Part of a small language model's weights.
Architecture: LayerNorm before each block, learned positions, biases.
Training: a variant of Muon for these matrices, 373M tokens, 5689 steps.
MLP neurons of a small language model. Each row is named by its layer, matrix (down: output weights) and neuron, and shows model dimensions 240-367. Each number is 200 + 40 x the weight over its row's rms, rounded and kept within 0 to 999.
Before each neuron's rows, "fires before" lists the tokens most often just after its 100 highest values on Wikipedia text that the model never trained on.

fires before: " ", " of", "ed"
L10.down181,155,218,209,247,232,173,216,278,203,155,217,126,222,102,187,94,189,274,164,258,191,220,196,180,202,206,211,201,232,217,247,226,227,215,255,254,195,185,262,176,207,238,208,251,206,199,194,228,166,219,152,116,154,244,165,169,136,259,182,218,243,212,136,165,194,213,247,221,142,231,230,236,205,214,251,207,185,226,199,271,214,172,185,165,204,215,245,205,238,242,213,145,186,192,199,183,166,238,191,130,284,160,161,214,177,175,260,293,203,185,152,119,156,175,160,251,259,232,142,261,163,174,229,272,156,217,263,127

fires before: " |", ",", ".", " of", "s", " century"
L8.down514,201,232,266,165,128,211,194,221,129,221,217,136,249,198,146,226,189,245,223,175,214,171,201,219,235,216,245,169,201,189,193,238,145,103,262,148,202,158,188,270,220,144,233,195,219,245,200,142,228,211,217,180,211,250,182,215,188,273,174,122,232,141,271,241,143,222,204,189,227,164,152,174,184,194,186,221,182,157,179,209,255,206,192,149,182,145,158,175,165,196,246,258,202,318,231,183,208,189,225,220,251,164,208,156,205,247,248,159,195,160,216,185,209,243,196,143,134,230,202,151,195,228,229,195,197,225,226,203

fires before: "\n", " The", " In", " He"
L10.down297,205,192,234,168,209,182,226,190,205,186,259,258,222,200,262,141,242,249,151,171,194,175,192,148,184,209,166,184,171,123,214,213,181,187,163,228,160,234,157,114,185,237,102,267,219,231,175,234,280,159,229,140,234,191,150,188,240,241,150,202,190,272,155,184,182,180,190,145,215,183,254,194,229,283,232,187,188,190,128,184,196,215,224,276,195,148,153,166,250,259,239,223,213,297,217,214,236,230,247,216,245,207,186,283,212,202,176,189,253,184,81,242,235,133,223,248,208,163,115,150,225,196,154,184,172,211,261,259

fires before: "s", "ing", "ed", "es", "x"
L10.down217,154,165,222,197,188,133,192,207,178,179,189,215,240,191,269,260,194,219,227,225,223,213,184,183,185,257,197,214,281,142,204,207,192,217,267,275,272,250,154,214,201,300,254,232,260,147,274,152,172,163,233,262,143,165,255,174,177,181,181,186,218,195,190,232,199,50,200,167,251,192,236,140,233,221,234,306,191,200,225,105,195,205,280,193,147,198,177,181,130,123,40,185,241,160,195,174,224,178,179,227,213,190,191,173,192,203,229,153,272,195,200,118,234,190,265,195,229,187,173,201,205,181,246,232,261,175,240,213

fires before: "9", "8", "6", "7", "0", "2"
L10.down574,165,219,137,177,225,182,207,193,181,212,141,107,207,184,255,226,165,204,176,224,129,144,117,172,238,247,203,224,148,296,191,190,205,175,237,171,232,198,178,214,173,212,241,113,235,233,175,258,274,206,142,209,151,233,176,225,206,222,222,241,208,189,210,222,213,237,157,242,161,248,241,254,164,142,199,196,156,143,171,241,139,162,224,226,189,221,189,201,305,215,276,278,167,171,170,233,228,161,164,235,181,162,186,251,199,174,144,194,245,146,175,226,184,244,231,221,232,236,276,230,234,207,193,241,156,220,164,193

fires before: " ", " the"
L8.down199,213,160,177,260,144,179,187,229,217,202,205,157,167,212,209,216,196,136,230,180,202,190,238,208,248,184,200,179,169,158,207,191,173,188,198,305,232,194,219,160,133,152,114,195,263,228,186,197,240,214,195,183,181,285,165,177,252,186,219,210,183,171,183,222,213,282,196,293,171,204,153,194,248,186,194,147,183,148,176,175,174,180,197,154,195,235,179,141,246,219,194,208,255,227,231,200,164,273,180,186,112,140,198,126,239,207,212,255,253,281,170,199,263,218,146,273,276,190,123,233,157,177,224,153,187,241,182,213

fires before: " ", "2", "8"
L10.down208,261,187,211,195,198,225,166,200,192,200,285,150,174,196,148,159,172,157,183,200,206,122,227,226,149,239,238,197,244,192,191,223,219,256,174,175,219,70,214,142,143,199,232,221,265,214,225,136,266,199,190,179,195,229,246,190,184,218,205,225,216,172,223,200,275,222,159,193,281,197,162,208,254,174,251,138,262,180,161,140,197,189,262,201,122,232,223,166,174,252,233,189,202,192,217,180,232,152,198,154,189,181,242,160,203,248,216,205,211,196,230,251,255,264,151,172,247,209,168,197,183,195,261,90,231,211,119,187

fires before: "\n", " ", "|"
L8.down750,132,213,170,193,207,209,228,253,172,130,230,225,230,179,221,233,297,137,256,182,172,144,254,256,209,270,133,145,152,222,284,232,187,166,191,187,184,151,230,246,180,188,175,117,219,186,246,284,163,183,247,193,238,211,200,163,203,196,133,150,287,218,193,233,198,178,207,174,130,207,189,143,153,264,287,228,191,247,143,147,222,263,220,257,190,164,201,225,210,162,282,235,247,230,213,237,118,120,234,165,181,214,131,224,196,161,220,166,200,182,270,181,218,168,134,217,168,227,159,201,150,199,267,236,178,179,211,129

fires before: "\n", " "
L5.down778,158,266,238,218,196,199,165,234,129,238,253,166,197,231,178,143,224,130,143,240,215,219,155,199,234,196,261,199,220,200,218,228,235,288,183,259,210,234,230,224,231,204,257,235,230,186,213,231,338,166,210,177,151,161,222,158,240,207,225,197,228,124,184,205,157,180,228,257,264,148,161,219,186,217,223,174,263,193,251,217,221,222,161,208,202,193,191,179,139,219,278,219,240,288,205,253,282,226,155,198,154,165,101,175,205,166,216,219,204,208,260,214,166,224,236,242,188,213,176,159,193,283,216,242,270,198,207,210

fires before: " ", " the", "e"
L3.down850,262,226,234,159,176,246,163,192,209,196,210,263,98,144,242,219,141,145,139,245,194,217,163,155,211,151,187,193,162,199,229,216,175,241,162,280,234,108,206,170,205,190,215,157,165,197,209,195,319,210,208,240,193,240,194,237,160,213,168,126,280,176,190,212,247,141,161,161,190,147,236,185,261,153,191,224,154,251,170,254,116,164,159,191,156,240,176,231,189,220,187,181,177,156,153,160,169,257,199,167,209,198,128,211,152,161,199,191,218,179,191,97,168,193,216,178,196,154,134,214,220,150,165,312,140,202,204,238

fires before: "|", "0", " ", "2", " by", "\n"
L9.down425,211,211,163,230,237,234,154,223,177,340,171,256,202,134,256,190,162,231,190,196,214,166,252,151,233,187,206,213,210,248,171,250,205,182,256,273,219,190,217,147,184,153,138,210,243,203,204,200,198,195,182,216,199,215,185,209,192,204,164,234,171,137,150,195,210,236,261,259,175,233,207,255,179,162,154,216,182,229,150,206,216,197,220,201,140,171,142,153,238,250,170,195,198,181,201,121,266,196,180,151,240,219,185,169,226,167,219,225,171,174,235,167,184,270,272,238,227,244,134,213,212,169,186,223,207,205,188,240

fires before: "\n", " The", " In"
L10.down530,275,281,244,198,218,195,174,196,186,183,200,107,177,230,228,147,220,169,174,230,178,160,190,238,145,197,184,199,198,171,270,175,139,199,150,175,201,200,167,226,175,172,195,232,157,257,214,266,224,298,181,173,171,151,152,271,208,296,250,187,184,178,244,176,203,203,220,244,170,165,230,266,210,203,144,291,252,215,212,171,254,176,233,202,216,197,174,327,243,198,200,238,179,195,263,248,231,164,224,272,166,204,192,146,228,215,228,148,203,265,206,309,214,202,224,199,233,184,160,165,189,252,232,220,107,212,216,216

fires before: "\n", " |", ","
L10.down325,189,125,216,211,195,287,198,201,149,242,161,206,203,224,194,217,107,187,180,177,195,216,165,192,158,164,205,203,179,183,179,163,130,227,196,142,233,278,215,115,124,274,202,161,199,147,242,209,264,218,243,182,187,204,260,207,218,204,175,209,203,245,170,206,138,217,211,240,248,244,163,177,260,206,171,170,226,190,194,233,261,193,194,142,151,197,196,228,172,319,207,215,243,229,249,232,238,206,244,258,167,181,212,205,255,202,292,204,160,195,234,73,233,218,262,181,183,208,118,183,201,229,288,144,158,243,194,175

fires before: "\n", "ish", " ", "ura"
L2.down473,168,191,213,224,238,188,173,152,186,231,179,231,116,160,212,200,160,209,188,206,252,217,139,101,208,180,254,265,227,239,174,155,251,279,161,229,193,205,181,198,269,167,217,172,296,152,259,218,240,274,187,154,222,135,223,112,164,218,188,208,246,130,190,267,249,171,299,203,284,192,160,215,199,298,182,219,233,187,152,224,202,253,185,202,150,209,123,161,170,207,159,181,158,198,256,162,199,232,205,145,145,122,226,185,182,170,129,213,211,234,251,166,221,257,162,178,108,241,102,203,209,196,181,208,231,149,120,302

fires before: "\n"
L5.down333,194,223,153,246,206,211,246,195,233,96,227,192,191,204,194,190,237,219,192,135,218,187,185,203,136,255,150,261,102,215,226,214,226,185,102,241,190,197,183,223,167,108,165,181,226,176,182,161,202,178,218,38,201,180,148,182,160,184,125,235,248,170,156,130,191,169,288,179,204,229,147,224,221,123,273,230,192,188,219,170,182,211,275,135,130,282,198,174,183,170,201,171,280,219,183,214,215,124,334,213,238,269,214,233,187,174,198,149,247,182,149,236,216,220,243,134,286,201,203,188,234,184,201,189,200,263,260,146

fires before: " ", "2", "0"
L10.down616,168,174,167,247,159,202,218,166,168,247,228,189,195,197,138,208,247,145,249,235,173,177,161,193,162,117,161,209,199,139,187,228,115,140,130,188,168,198,198,242,200,222,176,212,191,242,159,118,255,167,195,169,210,218,267,200,275,214,209,231,191,140,203,227,235,195,200,280,221,182,208,168,213,174,136,190,263,244,208,163,192,230,224,227,183,200,185,193,235,220,195,286,304,177,203,194,133,149,220,173,170,154,270,226,292,223,214,204,201,192,164,154,188,275,214,179,238,178,257,140,201,160,231,183,187,173,218,190

fires before: " ", "\n", " |", "9"
L5.down899,234,200,219,174,217,184,206,226,257,172,237,223,190,149,223,142,277,216,224,164,227,275,252,212,169,219,215,175,207,143,47,204,277,164,120,224,190,216,265,268,132,216,192,187,156,206,196,158,174,208,266,201,205,209,239,231,154,169,242,214,235,213,188,185,224,243,215,214,231,224,200,199,264,213,200,199,231,172,149,228,249,139,205,203,163,219,196,224,231,236,239,194,216,254,127,148,152,167,128,227,285,254,264,209,233,241,188,218,208,295,169,234,202,241,225,172,137,242,166,205,109,214,277,200,226,240,146,255

fires before: "s", "es", "ed"
L9.down586,226,134,221,190,200,205,184,215,186,305,150,193,230,243,286,167,200,231,177,204,211,161,168,235,266,158,245,215,198,243,200,215,197,281,209,207,155,246,172,220,131,241,271,209,205,209,114,217,171,166,114,227,268,183,133,223,236,182,121,112,230,212,181,201,249,138,236,199,160,147,240,201,245,196,197,258,210,160,144,219,188,185,285,232,252,241,258,211,208,254,127,139,241,169,148,184,147,187,200,142,206,156,248,202,182,143,194,169,153,198,218,225,275,191,201,145,212,180,129,238,203,234,182,184,219,258,270,279

fires before: " |", ":", "–", "."
L10.down283,182,186,223,204,158,212,148,273,229,216,152,136,153,154,108,239,199,218,219,280,168,210,242,219,173,238,161,203,264,214,194,199,153,209,204,290,225,206,144,162,200,212,264,195,168,129,252,247,107,209,185,206,194,209,218,163,176,178,240,187,192,206,195,193,145,228,294,220,173,214,214,270,278,207,197,210,215,210,214,134,188,172,222,199,200,58,175,153,197,170,236,202,175,198,202,164,185,208,124,186,210,232,129,327,175,251,210,236,81,289,167,116,256,173,212,270,150,221,174,144,186,221,229,133,234,181,188,181

fires before: " ", "."
L10.down593,191,213,237,179,164,188,237,187,197,204,192,199,208,283,198,157,291,158,220,122,204,223,148,301,222,142,272,235,226,206,159,197,181,189,210,260,278,197,207,172,189,166,178,156,245,269,234,192,185,147,163,157,213,247,272,211,235,295,221,201,167,218,151,184,168,229,237,165,204,182,207,264,217,303,184,297,269,207,240,213,262,177,236,196,168,312,230,155,201,203,159,266,234,160,203,186,212,185,263,126,162,154,150,266,218,188,233,193,181,267,169,231,258,225,179,209,202,169,211,306,203,213,245,100,196,272,166,201

fires before: " |", " ", "|"
L10.down646,209,224,267,261,287,231,253,169,174,177,206,166,144,243,252,313,167,202,233,240,171,163,179,223,176,202,260,248,219,202,230,183,155,179,227,155,204,203,184,235,247,211,281,134,248,257,189,143,168,189,188,206,194,190,214,253,220,236,212,188,209,251,255,206,301,244,224,125,292,221,171,194,182,145,145,226,229,162,185,287,131,164,156,206,276,170,269,216,141,184,210,214,248,178,250,180,223,180,156,198,309,214,172,178,196,182,172,177,199,254,173,298,117,121,236,191,206,283,238,189,208,157,211,133,238,237,241,240

fires before: " |", ",", ")", " and", ".", " per"
L10.down660,172,208,208,221,208,156,122,201,190,264,131,247,131,171,166,219,162,229,270,199,243,210,194,168,222,156,119,231,211,156,200,175,195,205,152,148,243,233,142,240,226,259,162,259,205,158,267,225,158,213,276,187,267,182,216,246,199,235,218,200,146,158,109,192,215,200,268,270,268,218,217,171,164,254,175,159,124,238,202,201,126,232,201,223,156,256,236,201,196,195,215,210,211,212,174,286,208,196,194,145,195,220,207,283,245,186,266,182,169,165,185,240,156,191,217,247,219,153,134,162,243,192,179,171,195,202,277,173

fires before: " |", ":", "==", "s", ".", " date"
L3.down607,258,173,189,198,250,252,189,218,168,136,204,213,209,169,207,188,193,212,288,284,169,234,122,193,205,212,196,218,213,153,208,209,190,207,171,156,217,175,264,240,207,200,186,263,242,232,140,193,207,201,219,168,164,299,226,252,228,219,204,249,222,197,237,251,158,162,137,163,258,232,206,244,127,163,210,251,228,203,175,212,204,188,119,203,225,196,244,213,143,172,164,145,205,146,169,170,244,233,235,173,226,215,232,217,243,248,202,222,214,230,195,164,130,218,155,232,238,241,248,224,179,134,194,265,175,226,116,317

fires before: "0"
L10.down125,188,248,162,170,228,112,204,160,176,190,140,198,330,220,153,197,209,204,185,171,252,181,180,201,229,196,200,216,228,167,242,205,196,188,204,229,187,131,176,159,130,229,171,172,286,233,211,180,126,125,219,169,153,98,234,272,206,136,261,203,161,215,286,131,223,199,158,227,215,173,226,188,188,222,264,245,253,231,193,154,167,107,206,172,190,263,179,214,250,229,204,238,244,146,174,292,257,205,219,126,88,150,175,150,224,283,228,174,260,160,158,287,288,131,235,231,220,155,140,183,283,219,195,180,111,132,178,275

fires before: "-", "\n", "2"
L5.down211,105,286,204,215,193,213,189,158,158,167,192,206,150,193,187,186,242,174,230,328,255,121,209,225,211,219,239,223,217,191,255,188,124,153,231,141,226,180,177,273,181,230,223,286,233,248,229,196,220,178,208,169,202,203,140,207,253,228,199,209,168,186,191,185,232,233,119,96,166,186,169,249,212,207,192,180,218,146,235,122,243,194,93,281,232,165,181,262,250,126,236,248,194,184,204,201,180,203,199,155,181,166,204,225,200,228,182,197,192,221,230,267,165,229,266,235,276,198,126,237,234,168,227,239,164,246,216,155

fires before: "|", "\n", " She", " He"
L3.down911,244,233,153,188,205,148,272,277,203,169,170,156,201,205,237,194,208,233,171,236,204,210,187,202,190,209,176,257,113,211,232,245,142,191,183,218,142,88,151,231,163,149,159,282,206,217,208,192,147,213,131,132,188,209,159,216,183,251,156,252,213,249,247,164,242,187,146,212,236,217,157,151,206,205,238,274,195,169,311,224,181,261,233,206,253,309,184,225,195,267,247,185,233,194,233,187,226,211,157,245,183,192,162,174,237,224,237,236,217,165,149,252,232,157,166,223,225,172,184,160,198,261,198,189,106,228,237,215

fires before: " ", "\n", "gy", " ("
L5.down628,250,157,220,200,173,191,165,194,137,224,270,232,184,250,196,172,161,154,180,220,249,207,174,183,148,181,219,178,233,208,185,275,285,227,191,237,127,252,212,189,169,149,192,169,194,192,170,244,220,232,180,254,218,203,240,195,210,147,184,191,180,253,189,206,166,198,172,194,159,179,221,223,169,223,149,202,274,243,132,177,231,231,193,229,207,164,186,266,195,206,136,143,182,196,178,195,117,206,208,121,281,172,188,161,220,195,233,174,199,190,198,216,245,258,237,217,205,223,241,183,151,176,193,167,239,145,162,169

fires before: " the", " a", " his", " in", " her"
L3.down78,179,237,276,130,194,228,175,232,215,144,213,204,277,209,192,159,194,147,216,243,128,170,215,95,189,145,200,126,232,204,155,194,193,183,202,225,167,183,268,173,195,161,231,223,207,201,213,182,206,173,157,227,192,179,205,228,222,159,230,190,307,200,139,226,278,200,124,229,241,195,218,191,190,150,200,190,191,180,223,183,118,263,209,211,257,239,163,174,257,186,281,156,215,286,228,224,168,172,225,191,198,153,170,124,170,210,162,213,216,190,197,270,151,173,169,217,209,239,178,207,229,204,157,257,164,156,207,198

fires before: " |", "\"", ",", " ", ";", " ("
L10.down911,244,159,252,230,260,196,158,160,181,176,210,215,246,185,198,266,128,199,125,230,168,228,226,197,217,263,122,202,176,196,213,207,208,206,193,158,222,157,279,184,171,189,224,203,235,250,206,212,222,229,212,220,149,243,308,182,226,208,230,211,233,210,217,332,196,218,205,245,254,204,177,218,227,163,239,218,172,207,182,166,105,243,147,179,177,205,213,201,187,190,235,248,202,136,149,228,202,199,221,186,167,195,179,139,188,236,186,219,137,258,262,92,216,193,212,255,251,230,191,236,162,237,199,187,252,162,195,240

fires before: " ", ",", " the"
L8.down583,198,227,223,229,205,266,213,166,257,241,244,236,178,208,187,227,203,193,187,188,189,222,227,186,243,209,210,164,168,206,233,167,200,174,173,221,242,249,193,138,230,102,244,260,255,286,196,143,178,194,216,209,251,257,164,211,166,301,269,193,155,174,247,217,270,247,188,321,176,201,148,300,238,203,170,173,244,163,163,266,222,125,237,191,241,205,151,214,234,211,170,181,235,170,140,190,148,145,215,222,214,193,216,218,251,90,213,184,266,246,217,199,200,165,97,183,290,160,247,274,181,179,227,166,237,221,159,250

fires before: " (", "0", "1", " ", "3", "9"
L10.down66,175,200,185,206,125,158,202,152,188,194,240,232,265,169,215,202,116,201,252,212,228,232,146,222,183,264,228,248,249,139,193,199,183,278,262,199,203,162,154,207,251,190,232,55,207,170,256,209,283,173,107,202,156,106,201,175,269,227,221,130,186,255,176,240,134,233,181,247,187,255,191,196,181,301,188,168,225,234,215,151,192,174,229,200,230,252,147,171,197,195,194,232,170,199,136,190,192,121,154,133,180,152,185,221,239,251,267,156,163,150,92,163,165,222,193,238,224,163,198,142,258,216,218,150,195,223,166,206

fires before: " ", "|"
L10.down166,225,118,223,242,221,236,97,217,209,181,244,254,128,199,235,197,237,182,200,207,256,159,209,267,138,196,223,175,199,199,178,263,148,266,194,245,132,167,216,225,189,180,121,220,258,204,182,198,207,292,173,171,156,187,224,198,150,214,174,216,216,197,208,113,218,248,190,236,243,192,197,264,194,123,133,237,177,186,189,218,217,128,234,175,179,159,247,182,210,199,229,202,228,176,243,113,213,163,147,259,224,148,238,188,146,202,176,247,147,196,243,223,187,279,187,216,211,190,163,151,156,170,216,191,162,131,202,218

fires before: " ", "\n", "as"
L8.down761,190,242,190,185,212,154,176,163,180,245,193,178,136,169,143,202,155,268,160,115,232,177,187,175,230,280,195,204,223,111,166,202,209,250,205,240,156,179,143,187,161,237,206,208,222,220,180,148,190,198,206,219,203,192,201,199,188,260,175,169,242,233,201,206,175,293,128,207,221,270,234,208,231,239,201,198,233,180,234,248,278,203,185,177,194,188,178,228,200,212,203,211,163,175,197,210,232,203,246,143,234,159,162,190,258,192,246,186,153,228,174,273,194,177,231,153,177,197,198,241,153,220,253,265,193,173,198,235

fires before: " ", " in", "-"
L5.down152,155,233,208,244,205,216,207,170,245,183,251,229,210,194,253,237,204,250,214,179,187,100,241,235,243,249,197,205,227,180,217,159,193,177,142,189,245,220,216,185,239,201,233,201,161,202,223,242,209,247,281,170,228,131,114,280,181,189,227,199,153,146,228,205,173,160,240,220,171,221,315,267,238,178,180,206,174,211,261,146,136,185,222,210,183,227,190,212,166,183,192,164,209,239,226,201,280,205,223,174,213,167,260,262,187,122,187,170,273,218,181,207,247,165,194,201,203,218,190,197,200,210,209,263,184,179,243,211

fires before: "\n", " be", " ", " in"
L3.down592,177,190,210,201,145,245,198,179,266,187,257,166,191,201,203,166,179,208,249,254,178,165,160,141,171,206,144,136,181,258,144,164,152,129,177,196,204,214,183,203,263,227,203,228,264,149,154,245,131,233,224,184,186,209,174,152,221,258,230,120,245,292,173,220,248,201,173,188,193,154,122,177,213,258,169,199,202,172,224,215,191,271,141,141,176,233,253,177,212,241,190,187,217,133,198,207,148,179,164,144,195,233,208,261,233,258,178,162,159,170,235,159,197,227,111,250,138,141,212,163,108,169,198,178,167,162,123,252

fires before: " ", "\n", "–", "|", " |"
L8.down855,236,162,209,184,189,166,258,175,209,206,253,193,199,153,207,156,133,184,170,239,226,192,235,246,150,174,275,200,172,155,199,179,174,199,168,210,175,185,139,217,214,198,199,181,118,159,231,271,195,205,148,164,250,241,113,207,219,265,181,167,214,219,152,104,200,250,216,292,187,201,195,196,177,155,181,165,210,136,204,184,174,193,245,244,228,136,260,248,155,248,181,250,168,170,228,201,195,206,199,250,126,229,220,198,262,171,246,148,217,164,227,256,267,217,125,226,159,132,121,218,133,165,231,223,223,276,131,214

fires before: " ", ",", "{\\", "."
L2.down212,184,199,255,182,231,169,224,170,268,160,185,193,211,255,166,151,148,155,177,273,149,206,196,228,188,144,204,199,235,288,231,198,234,219,160,157,236,181,214,170,247,211,195,204,234,162,296,234,249,139,153,160,251,179,174,251,152,229,259,193,162,155,270,193,180,207,194,211,192,177,232,160,205,132,207,235,270,214,220,280,262,134,145,207,267,222,151,137,195,213,222,165,150,207,226,220,215,254,171,135,272,160,135,159,254,138,239,284,203,200,236,159,187,154,279,163,195,222,142,213,191,159,170,239,189,231,203,188

fires before: " ", "1", "2", "0", "9"
L9.down115,212,251,128,233,186,232,89,216,227,219,184,173,177,194,138,172,255,207,158,214,144,212,136,255,174,202,111,118,236,178,256,144,197,221,174,195,190,134,144,269,167,169,199,181,205,235,194,213,196,201,214,163,182,191,214,298,204,173,211,236,108,216,203,212,214,235,178,268,162,249,216,246,242,262,172,267,170,155,169,148,249,184,143,223,193,266,223,269,242,215,249,190,229,235,194,209,140,150,193,217,209,175,190,289,191,162,165,242,179,244,222,60,251,225,254,206,196,225,206,205,179,105,148,233,221,215,272,177

fires before: " the", "s", " a", "ed", " and"
L10.down906,229,146,186,182,266,162,137,191,218,201,176,139,187,218,204,183,202,135,116,153,210,202,199,159,245,257,289,189,188,189,178,259,202,247,195,248,183,199,195,131,165,222,261,193,175,231,167,167,198,202,175,220,237,178,133,263,230,252,174,196,197,202,160,208,227,201,188,239,257,192,241,147,180,223,217,213,252,175,235,186,175,234,280,168,230,213,221,146,236,253,176,181,281,180,234,159,148,215,175,206,228,166,178,226,233,215,246,170,210,181,124,175,276,151,214,127,227,156,214,222,215,246,172,86,242,275,198,279

fires before: "\n", ".", " in"
L10.down46,206,140,240,130,198,199,123,148,219,93,258,275,111,94,132,257,194,227,277,199,239,184,201,250,191,158,158,167,177,150,255,269,110,165,90,132,173,229,175,145,209,223,163,197,187,249,153,216,137,228,235,226,194,183,200,195,157,207,258,193,223,183,195,185,238,192,148,164,205,229,153,129,204,209,157,190,119,220,182,186,216,247,171,187,130,138,236,216,191,147,240,157,269,187,156,224,223,167,217,239,224,192,197,151,194,222,272,222,284,71,245,202,231,270,197,183,199,207,180,166,206,140,246,163,121,236,217,204

fires before: " "
L9.down865,203,213,249,101,171,200,119,212,219,269,229,203,183,119,186,172,224,188,161,249,187,155,201,244,178,201,185,171,182,213,163,187,173,251,260,218,241,151,254,265,112,188,232,185,254,171,236,170,205,214,204,177,161,183,211,174,221,276,139,181,246,196,198,162,237,245,116,237,192,215,188,230,145,115,289,130,213,189,183,202,198,178,246,139,98,194,247,139,80,196,270,227,230,166,256,202,206,176,119,219,209,195,218,189,139,234,253,169,217,190,266,173,215,205,155,250,253,148,230,198,173,175,218,192,231,236,172,161

fires before: " ", "\n", " |", "–"
L5.down408,236,133,164,275,167,158,144,155,173,102,290,187,159,237,200,190,204,158,180,213,128,240,239,254,156,162,184,214,177,180,210,199,220,175,204,219,195,250,172,260,142,199,135,220,214,167,199,270,195,206,191,232,251,252,266,160,205,203,258,191,175,221,237,208,241,195,208,250,216,227,214,181,198,223,211,153,178,195,204,204,176,156,150,156,163,228,238,193,256,137,214,141,259,233,195,227,169,196,166,158,183,185,181,187,203,175,139,201,276,265,170,175,192,266,201,168,166,217,215,197,142,124,232,222,236,158,235,268

fires before: " |", " ", "\n", " (", "-"
L10.down515,258,135,182,233,250,269,242,194,240,188,196,204,285,187,230,166,161,257,168,169,258,185,217,144,172,206,266,203,242,169,243,239,212,266,208,265,207,217,183,128,197,176,232,178,285,199,264,178,145,207,245,175,208,207,232,152,261,199,267,162,218,291,188,179,240,235,176,132,223,148,170,176,193,177,194,207,203,177,163,210,215,206,187,113,197,276,200,143,212,197,253,226,259,83,256,152,155,208,203,211,254,245,172,171,244,272,184,163,168,245,271,151,186,206,198,263,200,199,155,184,220,228,163,212,175,118,192,210

fires before: " "
L3.down279,229,121,234,268,165,184,207,181,241,122,170,165,217,179,157,200,208,214,196,163,102,249,246,184,199,142,276,153,204,216,225,228,167,169,209,146,193,155,251,221,218,220,116,176,269,240,219,161,244,158,263,262,163,175,257,248,135,224,181,186,146,145,215,166,210,219,273,215,231,243,204,229,238,153,122,244,221,122,147,170,198,189,235,171,271,272,187,242,126,145,243,169,180,215,254,208,192,232,191,220,258,172,162,209,197,217,200,142,255,250,108,126,196,216,228,205,183,132,146,212,194,158,167,219,230,235,190,207

fires before: ",", " the"
L10.down527,167,249,217,215,190,237,245,203,181,160,144,233,203,161,233,180,156,237,191,181,238,211,188,191,205,184,203,167,209,230,121,233,189,220,202,215,211,266,198,255,198,204,159,212,188,151,193,184,225,157,239,245,238,230,173,167,214,183,235,191,257,134,285,208,230,236,118,212,224,163,195,190,167,163,160,281,207,122,202,172,149,195,266,181,209,116,167,235,244,212,243,178,193,271,241,194,149,191,220,250,187,103,257,210,173,212,215,168,186,200,192,222,192,198,212,194,143,201,216,203,217,152,221,165,150,152,181,252

fires before: "|", "\n", " In", " The"
L3.down912,177,253,155,226,245,146,271,280,146,202,208,170,291,206,235,148,233,210,176,272,219,181,213,176,240,220,249,173,158,141,254,142,163,156,153,168,171,153,189,187,181,103,184,184,201,187,279,143,183,218,145,247,145,180,131,163,185,221,212,199,196,205,221,165,157,236,197,175,221,164,210,181,191,210,163,225,173,219,195,218,256,262,214,222,202,264,138,147,195,246,266,211,143,215,211,134,195,211,245,258,125,194,136,126,228,226,188,194,182,199,221,218,162,141,210,270,226,160,175,216,201,233,177,269,186,225,138,259

fires before: "\n", "our", " "
L5.down142,110,166,279,160,137,223,213,228,230,195,244,178,191,202,195,197,237,266,220,207,203,261,193,148,238,204,170,174,176,253,309,163,207,181,137,234,223,179,203,134,205,170,141,248,194,165,199,272,212,162,136,135,228,201,171,264,189,211,242,163,187,230,122,194,285,215,221,229,219,234,197,178,248,100,230,209,177,149,182,204,173,178,344,219,201,218,232,227,282,185,251,217,251,149,217,191,270,225,263,226,146,185,188,227,213,178,125,200,158,213,185,189,234,170,224,210,214,129,151,235,234,244,193,339,184,180,188,261